Weights of a small transformer language model: a variant of Adam for these matrices.
MLP neurons of a small language model. Each row is named by its layer, matrix (gate and up: input weights) and neuron, and shows model dimensions 496-591. Each number is 128 + 32 x the weight over its row's rms, rounded and kept within 0 to 255. Numbers have three digits each. A neuron's up and down rows have the sign that makes its largest values positive.
After each neuron's rows, "fires after" lists the tokens most often just before its 100 highest values on Wikipedia text that the model never trained on.

L3.gate1233:065116161124117097179135153127131145177131109138134134114101132167129105134127134158123124146157147098111147177201048093086084098088106092120134137128082169122139112101096128145092171112118121146127102141119109128120196120110186109124161119128094100105086108149124219125183141176187168119
L3.up1233:129104123104164165133096190115107071127115125122107153068124112127184186077157166164134104144099102141148103132186102056115142120119199159108059055123111194052121135191143122103075124132127064158118145119107116128180057133141109129148183128072155128109138139126155111154101178136047121132
fires after: "\n", "=="

L3.gate356:142165118094164078119083162142152152160134120171153097113168065099128122195072132117102125099140169162200158092102110137120110118163128144152092106141194135086092142127190159091118155147124096161070111110119139141035148147185151131125157086104134173163162101136115033123164142136110146157
L3.up356:152118144125154106154083108123183147131127086125119151151130123200096110121101133089109042165108158110132108172157176128164155185149128177092163092106107090100130120136158121149130133105136203146156166067190129151143081140137147144091133148099111167146110069078076092176163099051078124109
fires after: " the", " a", " d", "-", " The"

L3.gate455:160106148083089124145152142100105099086101058182131149169111127109062140086110081122063194125074165053149148147130069153124108128096148163134115158149145139091119145131081144141067088121121136133119114186125167140120098123135176139170089124138087107106152084115100116119166122131119180155
L3.up455:088137159138157102115186115148127074131095130164153185124155156049096133168100110132129099109099148108112128095125124136137065122155135102120087167117156125126177173101192109148125093104161165124116140161153160088135134133152147099095108194123129113108178149131108157102126141125132136155
fires after: " the", " The", "The", " of"

L3.gate2196:168125083121179083090134095141166161166184122094129137136113078147179154106139134117108135143163121136114106181127116054179093151135144123106154104124110122144114098133140174171185131118130128147091129172167129203161131056115087177144123138089076127122087141128171173163128063121122117091
L3.up2196:123097161090112106124079185177160095140125100131130140152125187110169146080109136110146168132166072138142118033081134096147183107086129079064114066138119104122152084147069182136115148138167074166084157143168109103059118136161169153164118078180112082129097156166122128151119181140110177136
fires after: "\"", ")", "Y", "CH"

L3.gate1693:105078203126178108030093148164188147072125102141105143158123124100161161133094074095134160190113074105113126098163122155081109127128134129116130203133099194172160148152097138113138122133114123165156121138090117047101096160167084077119079143080143091128149127162138071137055123059086132079
L3.up1693:088224112121102127113068139093132137112129128176102117155166107125098030191122115147098084082105076128116101146114131084074149118117123116124093149149133151140150154142146131075143120090179136108126104137147104123098048132165114139109121145135144176191147232148099111142104133097122167158
fires after: "B", " B", "b", " Ib", " 6", " Alb"

L3.gate1023:077104141122118138088115147186126104088154107146158194162138141115163111113098159100148134121145168092100167178070081088169100142146084120149100117138117115108123091072101147177082141129080085133104115135096138150161195090182110057135182165111228064143174075130113112086192094183083079078
L3.up1023:119119170140126117102138076218158082085106143168128146140129172129121126151116128138143126171145134098113143151104113067174125132141112181123140110032116120115115105026125143116142179174114060084136112117118138163146160116142075082138097127161195117113178156123084148122118064128122100124
fires after: " |", "-", "–", ".", " 2"

L3.gate1823:083170093077129109127165150121149107158170137056086131180113091115213128199102090145156252107140147136096122101156128167154107124145188084143152141131171130134127111147066181108150156200097074195140093125118086119131149125120154083144102144133158165135157154134104087135167125111179094142
L3.up1823:108092101169147099136133108099095146079177151092105113114157118128120146148127136108143112126140064120117114135078156155104184100116103114145089155111121156116137112167116098124091126131174115175098172107094099121100140143119142102117074116088127130124049211131078110138055126160151073143
fires after: "S", " the", " United"

L3.gate489:158140161126144105085065113097050070173114116123088144141135162131132139089084101113189117068169068144060132169120125142072137100080135153105148112157149132109131130122108077076154146097156129186169114107108147123127153137159167120193121159108104136101168171152053090072086123132070093131
L3.up489:176099129100150125162088092081141135123160080103127122179086113131138135118104176053144104163050080181147126140111175180099065123182147135122118135178114191064138151086086127115122150144166140121131157163073067128101150141123133088135170129142138113109136113106142165121132153160153140169
fires after: " No", " St", ".", "est", " st"

L3.gate811:141116142102166067088056141101111125152115133079090129191155085110159113175124171157152071109116209111092141124178122150142136135102125077126145062124132135136133202110112119112120140187150062094126130166093137112122140125159148114118149100115183158116139123122103105169107129118130119143
L3.up811:067125143115060090096107119140159158096159093107135088183083135128093082132169093115106116165151166138155172110120110121148105160140148145127119125120101107137067168113094175132097139144162149089118097136128161121168125153094075133094091089154129158051167104197152092123110160137122105095
fires after: " the", " a", " The", " three", "The"

L3.gate706:109049151188132102076115081144149125140116156117127098129149103134164167143080084094129178131062110177096117123098137114206088123138149035133115132132113089169134176118053068097140148161123099146137083124167104166123129110143106134150191140150126099137118163121122145117129127068136077090
L3.up706:119126118133151159099122134101090175137038118141169112080124129117158183120088063107130144077139139139089122164121119143120080171133179155108101149122136138136136090092072119124159052128125189106080144128103119111177114106133118116075116152103142124120138121143112103096169091156134158091
fires after: "S", "K", " S", "C", " K"

L3.gate321:173156164121167152137107186145177094148099163134177171138087126133162124159114108105180095160112141105181138027149056117143147175066128096164130185135061097170169140129108074159140136125189156065164126147105140185083138103098155100184106135128123093144074105173130143156139107187128166151
L3.up321:127199087164117115143133170132146190102108114097142137175128190138130123124126168129176087132120101132120142157105122115137133145172118127140133151131178138092151126123156099021161080153150142144118073095141179120165066108146139152096152143173139118133102109176118149084101110101082136095
fires after: " F", "F", "G", " g", "f"

L3.gate24:141140099109105146133142124098084093139082182141190209158127132115137140091143050100113160102142179117070142103122143162088109107092162092165093094125113066149148172106146104104116126166095110094110092143119206123114114126162160099084172133127253131177117114153116093098116128134107071078
L3.up24:144167156102196126056113173151129077109150169154102087169121157147120154144195122107072135124115166110134151128134069183135119113116093143095121088075129139153120188063131146092127162108144161145156169140129112099064113101074158082148114124135171169050166165152149112160140120155119098072
fires after: " the", " T", "T", " W", " t", " AT"

L3.gate1484:088178172104095132106110214091133176228131167114109237178105107152132099082143119125114128144168159144133140173117105175138113120111162102112167099166086143068084141172136140210107097176118044179058140187152129195116121109130155129169164120142185105205121155127128113134141149109145118126
L3.up1484:139120073128119148097025106202112191134148116136148104079130120111197147107166105123086053169110154176198110092177106143188142125148123110098118106131139140149152170154134099142092104115165128153083170063101092141100135102116138163109163132105072098149167117106138090157178103130138162091
fires after: ")", "\"", ",\"", " post", "'", "1983"

L3.gate3047:200121159108171103126122165117078103118077093150178151121138157155134168129090136152141073159180148107092064139111096136130180109039154139129131183140153178134069203137087118118159146121085104136150116102140160068116126129141123129163134143117157140169098135143074109166158102129108125152
L3.up3047:142136135165128104202125117122149151163139181115163150124139101082141138158149136159100151114073126122095118156148114128170171152193120144128166180124165165130070121093105107079132118189113148073164119147184168129068144138178152225082125062179104135137226094156117152094157176174107129117
fires after: " No", ".", "ip", " no"

L3.gate201:091123067081134077146105151099143131107173144066141087153078126149086174088128210180103146127120150116094110192093105113143107183141139061118068164181163058120203086106104144141127120133197148097157134133090159152056147074158134126139158116183135103134126116094150175161144171131180135160
L3.up201:176087143100157072108077188174135119110158099103089184105170129141148093128199165124106124095106068166154142102083139126084191163111143049118175079137147117146105113125114108094132135115110131096135120105093171170148101071178112101160171089104111139109098157165125131114113136108184141112
fires after: "\n", ")", " zone", "-", " UTC"

L3.gate207:120164147129145112188107148155179125145090189108110116106136160164155135134058124127209124103139153150117124115170141122127033155142127106163080133162126147156149142086088100146100186141124080150192112113162111111133150151114161077173157122149086202135081086202096057137101174091165155161
L3.up207:087091107101203142097120146149115106097074193110153145159129141199127149100131111118160060098127156182179118080175122157127142141083117162141106196152121086131142099122077086137121125162166171108150127076143143129118150115120144106146185102159133111075168099108166150097118091131149134122
fires after: "H", " H"

L3.gate2461:165126102133127138116066120159160134152150097104138122115079091081195063117106112107155081095151137115127141108100147093097116114107134151116106088121091101125108133140144094141161137115152131179112148106149094098155163074126163158106119141107140121060061142169128128127083194120150172068
L3.up2461:057075098124115145093102130101099115138149202118158178119130172090162134120086095158143133126134210183149112113120116206154194145122103090110158137119105098080098111121172078113097180177140107121076146136171123127079078160083152107101144110113144129162156114117167070171155101121121151094
fires after: "N", " N", " T", " t", " |", "T"

L3.gate2369:064144138141139130173133139155126123112148151098128060120128188171148107165107067154138098130115146149116069204086122138129113118067087065126156147142065129126090103100110067158132133139108118130175158134113143107040105116172167158129127142140082153093089127139094161138134091146102154134
L3.up2369:066069148132177139142148144120151139132074146122140103169116123146119155121141185098157154073072112151066130155086083144123099148099093143148143097131147115093126159148074096127126158098152132177106151101063149190119122099128176137140148183201139116143155112174123119117116142138150147130
fires after: "==", "==="

L3.gate981:128159047113086133136120105183124110167204081158159119167097161145096120129128132131102080152094143113181091158190104109109136116150181137147105143105145142136130145145103104094082093097164108193121168127149143092126093146090142112127126092101120133147132118104127153139135134149134170162
L3.up981:111120072143132130136150127208092101139103105142231128151145086162134111118121142123049163133115082136131097150251123134083153119091178122128144120090121098127066108152074104089143143131151116113127185099100146142101103122139173141132136102129098141140069124110121135091085180146069114181
fires after: ",", ")", "),"

L3.gate1471:137117117086141130148130193136100122200102077150144162181123079111148128122138141143097163126166153125074138121156130179151174122136162117174144147139147150146129110148132138150077160164127039115050117162189200161130126086163139089142136111085162173132109134122110129103134088176098140137
L3.up1471:114084124131145184161132060154083123127088094123115082127101109162129117181125137137046133089111109115101106149180172152155169095158172198193093041162160160117130185099102054108095110161137107150137151115085118097162111085151115164075112071136137133085127112094150079181124083160117105126
fires after: " the", " The", " \""

L3.gate2778:121179147161213102158164135093116115177162172112154173140064111146219167199122111129138151097116092062104120139168106187190100161125139084144101096140156146149165137201126124101101158137082133126071128158099115171097115113200158080099137113090165125081132121119154141088156104139175140158
L3.up2778:161149091123179174188120140152169103158104158172149176136156138089081121139150151156144107125147146094158063102144112139098129160072166105175132136130110108145170138132156125141127195159101115163120106096168088116136115114114198130105082184143181159157160138117141127108121118061142099156
fires after: " the", " The", "The"

L3.gate359:114101156109116120133145182144137111143115144091100144143181131166158087128135102158138134178169078142096163138127069139108130105053133057071132170176127124090098086120156118126128126139122064127097090098101113138101124181108116118145113164133146208134049146136141125135140131066127143150
L3.up359:128144101089057131151127139077111139086137121137092088155102186169201142111142077169168135075153184127171133142137142101139113077137175108126155079165135138098066122126091141126127145090141142100135042136135089144118080147147128110148132127061121167178136154101108149182102109152188185156
fires after: " G", " g", "G", " l", "g", "-"

L3.gate2676:122109102123136077084072156103110130095168094148188182139138127096103071119139091164133116088140131158057157168173102181066161183140107144119149142161115144066090194116134089108080138133187154174156078138201118173102152131138143118137112098090186089133139130154125100173131146086131211077
L3.up2676:175093143152138139154076086107130172144117091122084120156102166090074111098082103101166125158095149143112120128168124111105130109185141107133134127108127154112143170173124114138172130111129163136134142160119149102125108115088098120084077109082157123129126158087038129124114140189110119096
fires after: " T", " t", "T", " P", "R"

L3.gate865:131141127129142107123088159109059150106113155174133092142091102164140176173099111156130069127101123113099099144113189160167132166153110128134077089080113059123118094144088157158126097167101067133102131129120110165159121125121150199090143128160093144095093115111124133101125136093149161154
L3.up865:160107140107107101168110131172182145126139088150123115088154096166157099154224085137177125105106085109143119127134166184109167111106173199157062103184148094123103115123168130088104127106139124142088186143097157147129144074091147110134120104136092163117189136142148095136129160075088139106
fires after: "M", " M", " m", " l", "R", " g"

L3.gate2545:157105077115017103121096165127140158104141146102136157180155075174102118110120132099099155080126133074078122108158160172099124175115133174161120129140170143141144158142142110119108140092127108172141127150200160112124147071168134124130197109114125137156147053136156155173160171073129078059
L3.up2545:109158134150169150089075187135202120176132129099091121052141134153102144157184121122162128166145098141164139082160096111155126090163127133135174181100135143160171088111176123166156151105117105172098130080147124148167141141115097152140136105148093138137128134096173159132164079128127177165
fires after: " \"", " (", "\n", "-", "."

L3.gate392:146161084185136129152057159144121128170147103109120162129188132141110147088158120151145158128119126114101143101202067138137161199137138125103092130186113117166153153090174107078131132158112088149158179106098114131106091050152138142113105084139121138113124105143139142110113105166130132110
L3.up392:165137135110141111138120141060155099077095088102168103147104156145119126167136135176129071095139159139108124144085114131169118123102065106182186112133136181181195072212151140161150192137092208133192126108182121106138170127123134180072121127132179156113081111138070132127111139143129147134
fires after: " |", "."

L3.gate144:156105160138169098128140130080141209141128115198168123061152092101139174143129126103114090147150101088156101198125187084129098115078117133125108176114091131132107089154127110109173202088132146097095155150135125158103135143130206107120143100087114110092140113082065150148101140082089193081
L3.up144:080169174166123136187081130164136123044147118149091181163137098093187148063156083170120119149114127081168122130125156099130108152069150137107077096150097196163151122101083141151179141119127163106114173106117150157146122170133119100154152156117139157087126075125121169104110085116205106107
fires after: " G", " the", "M", " was", " V", " M"

L3.gate1028:127109127086127108140097119095172077092163103123135172174134093121093109127116118153145083136138079170142110031161137105085110103105135124146091193125081151113161207127170123149113200137152064140154055138120093098115165125184093140147124101107140109136110103167150132136123135149124154088
L3.up1028:109098154092082150131139140079157153110194170128139180126129093123137082103155095131133076194168169102125177119122170077124134066151154115159166129193131080168105125122146092103118092150186106085155138106119139172100150184105208133099083167128140088107154143114108130134070134094120081117
fires after: " the", " Battle", " to", " f"

L3.gate2085:181157073119159148156120077162133150173173107145108194125158088100143137143125136092110194150176148145150130138101130160141115116116146153167119128112142164095134064159180143131071177078133110142150171077158138132104059137080148139136143106127148131102157121094085073100148091069103043178
L3.up2085:134110103137121139133140177123182137097102149141100128130125150093122122144114077124138094179093125174112190084124163127129123128129142153099099129133154122156080189142061180082072223161103102140131150159160130049069157142156153096149144157050150119164106121121078113130136142127116131113
fires after: " No", " St", " c", " 0", " S"

L3.gate99:147115102103112082102116134107155159097120171096167128098164084129126123115092117110134106160114083071134067117203081093195137100154142085126123097136120091114095176132110082106109142097153096137131110119147095153136137143135088165098130121108148067210172125065154133188169101152176075136
L3.up99:114147116136184088125110154162155140137091072140153159145081121161122121136199184155071114173147078098124067099103150212160146152111126146152124134140140123113137159153139099148094174172098092159139156141154143135155183098107119150073160174125152152170158143168150099166086175104126100100
fires after: ")", ",", "\"", ",\""

L3.gate3010:091129156073119099160168159114116125164080137145164138152134156144143154183133122127136130158106079186157125121129132122058059113184146099083129113166122175117120182136116208070086135091127122080152130119133160160117215095152159161168114132172071111161135145099157101118151108099147164066
L3.up3010:161182101120133131135149105128147115137141147148111079113208117119088140105098177073171123151135175111149149163127133152124120130107118193120070108074169124195156085207130196146105166101143124110092087135080134166126187168174089082118122170104125149159119173115143140112147142110183100132
fires after: "|", "′"

L3.gate1064:129108179154177151100121152137100123078108171125106138154131115098172125152066078117152135169118120172144106048169171133201093107102076154126151187081068124145082119115118084139166178135158147123086121140122118096089168137121067077174135103127088130142115148182127084137123132105159105174
L3.up1064:133112133169153175131100135051103096146079170126133146106108133140083111108138117184110164172120122118101174127140111074077130170118084129151117173169147098125097138103178052117089171082132164086124158106141125192150161090140155133174160082075138081150152116116070119114113130124099172137
fires after: " f", " F", " G", " E", " S", "F"

L3.gate27:131133131064144078143098127063115111117121113097112133195102090133134084130078175186157177137145155134090108135145096141097134100200135153151140150110160131168166182105150114127134137135118090147132146128121111145129154145119080156098122133151125175091075200107139127132124144080162140146
L3.up27:075114115098136093130105114080114124151173138154070145142119124113090165124073100157141091148167152088156102108222092111100173093112151114134113127153125071116131092146097114239128196120122110072097126184160139196145111164054104073097091097133145112106067110200146179146166147111084181171
fires after: " the", " The", " R", " A", " role", " in"

L3.gate1880:129163117134117132109134175130107127139144140096136114183104100116187098108089164157180150152141094089121114103119122138110139047150163103121128179098116084136121148081149106165095151090047116119104196120141113146099107107055145116149147125126133085073138153105171070174091179192146130148
L3.up1880:143179111171149109132081127143140087168169123072132095069129132129180126140137141157144089087156109148172129060065103127072098177200192120184175126157129096138163155183071131093133170115142179175173151167097119178164162072147118180097148166120140107192108117143101140127125086120166141114
fires after: " (", "\n", "-", " \"", "/"

L3.gate2727:135131114147156192121093143143111111140162053111089125129136118126102114126128100101180105062166102162082154135131127138107091089091122078128191063150097111085089102132154159143103160146122069127152123119145132120094128125136155104148143155088191207187117140128112068114064151132127142128
L3.up2727:101124100159136128170068058093162153063074152110085108227142116158152197134090087155170145115115162093127069146122162146086142142182151095143079106146110132120156155101150115115082170088166112067163108138083116182119178089157118143108071119194180082149155095067131098153100169126144150079
fires after: " H", "H", " D", " G", " h", " St"

L3.gate379:113099153106107064158119158132130135142111109115153145166164132082107147110122164113133163059157141091105132108126141135111101102141068077124112093113138173185099161089103113113172124174090155104127100091170113164040151114114132114105144213096167112062146125060161161155117191169134132129
L3.up379:084150112154121086081121148202098146162115136124158093073156169138127131089119123093134129115142153096131146147135141140186053100071109172107132161127087076085122091166215113081088138131136062155098152143104132160137137107153113110109132120034156136137156078157149110110127133109075023155
fires after: " 15", " 17", " 16", " 18", ".", "18"

L3.gate256:130073128146099093109140163068136125076165113085113183101107096101122146122136141126147126083199118134095121152085150137119142123113120108102137127190182134066118150088150147160138176149152125143031134178180188157116075190108126123129124094030098070124093171109136099151094129109114144144
L3.up256:118170036157112149127062125099114114110137146145113130165129159075138095107093142118139186099091085122138121155131108088131073175097117151099168135108079122125157069199093134089115140091092073164149128134141158129160163113160110167180131141166115126168120100140141145128143136128120141085
fires after: " \"", " T", "av", " Ch", "T"

L3.gate1231:087123097126197087132071084149132136133132133104125143097135123134172154126157117099110115122094079099127074091098093160153179147128126126131127148077131119139169171079088098171145126140150162148100143202120176119091110145138136122137119089077135120070125155109138160153144132157099131088
L3.up1231:097132108094138200136075138061150152078082155105082089145113115131119110111180134121177081098089067106118127150138138123159121167134105178171083148096148168138140138095119163144133154099129155130113184145193138153130151123093105127130114095116077129116158165068161148144098127142094120085
fires after: "\n", " |"

L3.gate1151:155137141146108175167114129152098131151126171137095083151108136145117162145155060182062108140125164126103180152146079162127132192160124077137127112100155156128148182128082109118087124135126112136120130135114129111091189115117160162105128094150121107098042159132091074110127097122159153122
L3.up1151:088155120158121143148129105195136146138093122076134158132035144096192152142140203161151155185163117096096135136111135165106126094139148048090105136150125112125104093138161136194151084106083113176113083147110146167150146194081109177076099121156128152121111092115140059154073130124191134081
fires after: "M", " l", "m", " m", " r", " M"

L3.gate1126:069118139160145128095063091116127024147099093103085157154129156079140166127123115125198129142161133118123099065145163099128122162125134093153146165173118136123109147153138075094143177137146149059188133135114070118135118064161147162119091201135185124095072140174120165123114073183158142155
L3.up1126:080122132191153102165123098142076078121129188103106085104130089112109150151099038122087120130084148124084126094147120145167148184108198153171117111123167089133101116116106124132084104191100084169142155145158121103136124164141156143129109135079139117121155078154158124134078183133145138129
fires after: "S", "D", "H", " S", "B", " O"

L3.gate629:082116122140156088060191131135070147201147172133114142157121078143142128097138090116096155136180120132100129106111109154174130169193169083115153135139119128188121130116080163138146143144078084069096066093119127177160163180094121110146126172101174188151099101170098128125066129170177116162
L3.up629:087114146062113145168159103137186136136155106135134095131158205116098120142091102211086141164172107094128074107114125074122155142149159129118166097169088060140116095089181076170149106149145105103168123137132195093132102156099137102104137084128107154131104144160111101137145138165138110166
fires after: " G", " R", " S", "B", "G"

L3.gate1851:118127050151159134129078079164158171149191140109174097101100142117144135099115139101135169129063118150048142177089068157160136174149154069147127138153102148166107100116173155101103162143174143160114118123113136105157088054117099141155129121121119209078177088142147165114157136140184101123
L3.up1851:140154107129093154158087147142136087163179087114173131195077116078164187123087108140159077130068150119105155127188099147099144184170169120132134099108097131154204112226129124097061135092122163160125089112168099142149133139134119107068084118109137167116032114133166103081099116139136203128
fires after: " (", "\n", ":", "′", "–", "International"

L3.gate1358:130114155036106130172112142060130097122054144114104094144139055109077113122125056175175071131163135170128101090147086140116140065116160128134099148110133152161126181123128147109176152113156085075107128124121133111149149178161129115172092120133073152132103101115123089170154111145096153122
L3.up1358:110122077129061123116176128161117131103173091135100135079123144143119082185094110090105136145168110119142097120118164133132138189134176164130166057111153121112125132149062093160105152144105214116024169095095122107150156135083109146140093112117135145131092169075127105169103126135137104163
fires after: " R", " Pl", "R", " Tar", " BR", "O"

L3.gate149:070128139080111113116149161145179162145145141092121111138121142162154166128150104121118153182095084102077066059149142119104151125190100161137159123134123164074153141117080175073119164118112129141101082148148138159146151143077128089117106130171103089102159042139138177160050155107141113081
L3.up149:110122140104075140126164109131116157129147121162138114119145209119116109227081057112100155126159101091169118129179091110115099140102065114157146137128174041150166067116101158147201134126126144096115145106163109155110143161047130097119123095103076137132148124100097112164123140148163159099
fires after: "\n", "°", "″", "te"

L3.gate1010:121110116093177085165150156161134089120101169158121117149101136120113180120150081148152163156127047087094129103143094102125111124107123084149105130123083121166113165121134121157095179115064078138101140181127126100128141101158116122119131168152092173133163108194104112107097101129148132106
L3.up1010:122114169158190166125126098171155121103135100138163098134128099089134170136112163116183148121144153153137075149137188152083058145115106130185154074217117138151120136127131150081120131137134094095174112091153083098146158159147169133084146103058167087107155099155175141165164125175165189180
fires after: "S", " S", " H", " D", "L", "D"

L3.gate2879:115159122171111126087125154088075103112178188116188141104157124141136173133103073155151103094124112121135135124118090132167144109139112064114098172228086153152095140118116149111135150113193142113099110160120178126141175155126147133175129139084195156134142165111134111127148170156123103163
L3.up2879:106129141135053132142149120127082147120121072132158227073107084083069121147163136118108096092082141101135143149139092166168126087136071122168130112156105168086152186132131165117085140146124122178123128155143138148202118142210093120098151145126085111114092172126121135108154110148139151081
fires after: " No", " O", " F", " t", "S", " T"

L3.gate1405:109146087158111126150167107126123116104119136093140126135122153135144131137151194121178109147134128095089142155116079147132108075164182135167077175112081127118155119148124105157122100145108171125064125144092107152128086106109122132164134093168114143137155105126161181100159117138172101125
L3.up1405:125125200122115117140187103116112093137121190035086083141139132154146087112099155097163133134158147145068113062131144185153137089119119178139120106058134111105123121117162099154143090153131150183098116083141144130117088096143090143126129153172098082116120108155127162089099082096129126126
fires after: ",", " in", " the", " from", " of", " South"

L3.gate2070:102111168091160124132153119155098125114083086136170126166208159181162101126093179145126155127142182136108118132135127130110100080198148110148155161118154165121118098108152103073174138115131085151139133143092098072166154132149108098115120130178113105145102121109125171154174098105112110121
L3.up2070:128136175175163110120122147142133165083121184128086137138130129135122144140083155106135132174084150125084134069152094075178112134146098158151155177138135120124072177141048128088187111137187183187139111148130142139138145166126100109170135132102182141087073101141132107085091193165127162138
fires after: "O", "M", "\n", " AD", " L"

L3.gate2695:161064140145154107178181128168147118185092148153076152127085141135141123116140132181149156129121119183048144051175125118072124132107113137123136096146119108133118129141112167082191168082101121136059132088152154157097091146153071169104175133139072191151103085095135114182169101142114131121
L3.up2695:109109101127125182111084163104121145089142125100135067098177142088149147100108139196130127119152149181105122130135051155134071141109135095161122098227133132155151095134143125159108110128152159094114164091156135108101094146092143135144138144123116163108158113107150097131166112107075080174
fires after: " D", "D", " d", " AD", "M", " l"

L3.gate254:130143093135105146127170107130191144110114169172098090173136151147125125135190125076187067162125150139165116090132180094063100143073126099157184155101122117170094076115155153117148171147160128093101119123129129102114128099116118087077150078177110137150091095116088161162157123100139107157
L3.up254:165150112084170120129136126074058186123085141053108139115082113078168138151172113069149172168140159168129098102158166173112127118128113167139091119063130125148109173089115099101187146138146132130166112160070163155206179082119124139113074201166162170131118176118099125155088093131120170156
fires after: " R", "SA", "R", " L", " D", "D"

L3.gate2953:103171102102222055121130103078167135118138114145145113108070131160157143178104114119122167164101119109130113102175106085158104136130154130094133143137116126182146153110142091107152161077160119139164063121086182133080149156199142136140143125142161188099103077144131165080117134136173133124
L3.up2953:128169155142126127115139204138148110200141090185213084129150127165131101097118139119114130101199170190158149150159201132068133107136180124097151071167162173155112152152153147149144110168133107122172112212054102193109112177165135095120109139113093092137150077142139194122129111176154146102
fires after: " the", ",", "The", " of"

L3.gate1396:107178179123157104024157067071141146138099159121111206113072126127161092114143152137122118186145157072128150138156086187195102115184143098171148196097113131190095174105108146139116192128157099104196147166142132108117232126103122096097092149118174125200155119133128162127083130113112115117
L3.up1396:097143160111101134102151094130113124094134116086157165112085112093192148116161117148126138125107141122131196116120071180174108110172149121112132188142144073182133101159086150145104172131073053106185151117169084132215146116134125082123131212166107134098064134106189194079137091097162120109
fires after: "\n", "|", "S", " H", " the", " S"

L3.gate340:104178113137126145173142132103079126147159061083136143164126091139135181166142148131139082088120097163126112074071144150121152166141140101126199126185159132150108095099153150126060145142189093198147106104153171195019124144154106145125082106039069135076151190167133128190051127076152141126
L3.up340:145172146121208141195080114136134089127105100126162115121109124121162204090117148118140112132154110113129058128133077228108176144102092106104156194104129108140114086153124133114114132112213130117112103139089171149057102088145118127137138125160162075161110190145167187149121081087068119172
fires after: "|", "\n", " ("

L3.gate1497:161100204121166125128123150065176144082142170071124110136156111143091087100116103101115124163148148179160164158062158200139110126105124148147145155174143109097090213116141091094177145153167139133125102187136145083098189178122137181176132115094133122163117128135140046132070119101143154106
L3.up1497:150150130181157103106133140136110112120152177143052175126125156163120129106114098095155150118143073149150154101120167099127147120128065154128101162105171087176147181159115181111121163111176078108130135187121152116144189115115094132098110119133113140142128155131071141140168132163185130093
fires after: " the", " a", "-", " an", " A"

L3.gate1919:100085067087120067161165141152142094122212090062120152125162130102136095122090136114160139146165181155094154121131144148126093186121152124155131122122136155167105105093110157144132179096163124125150159161141134122124118092124115086134137126059189145076121108099130148148055124119151112133
L3.up1919:145147112165153107083106134082120114082174120100099181134106088091146126160108193126169122167062135119077130163127077125177083179147153161119100098151151085104168123148071181133138183122127112136115143169101121147149115079143122150170134147135115138084149148141166185145123156178180091135
fires after: "\n", " was", " he", "|"

L3.gate2947:102140104138080114138178129086146111106082090159095166172124095171177087102158119144109123160146129163113126143161209124107091112132140077125127138137053131116158133144138122122129123141124092141084066113147107109107175118128109091087114189156086123125099129108136106108135141105124138109
L3.up2947:162151089141163094116109164156123131037109154095092095124132157108110140181039150180147112178110084148092180109112128181097142160160111175098072154110161121100110204177064144127161187091105140136084164119155117149154126165179171124160097106147067165143149083126129158136157060113105133103
fires after: "\n", " L", " l", "R", "L", " R"

L3.gate2570:161138103102156125098150087108067116129140144103141103161096104116093160116104104138128143154135117161089164068134124132069116105174141071093135125185131134133151192119190121092107118086170104180154125102146091161127088146076125167162112171114069143086091109134106123153094153112131153138
L3.up2570:141123174149144087077118166086125166104113168146111127101094048160180156188155195110055055101127185142135132113127109152113178121109082147142108147150152097108167133175115095110113178126178119153135149207162131103103119099067152129130161118097110127091127092171097118121119180138100138145
fires after: " the", "T", " and", " in", " h", " of"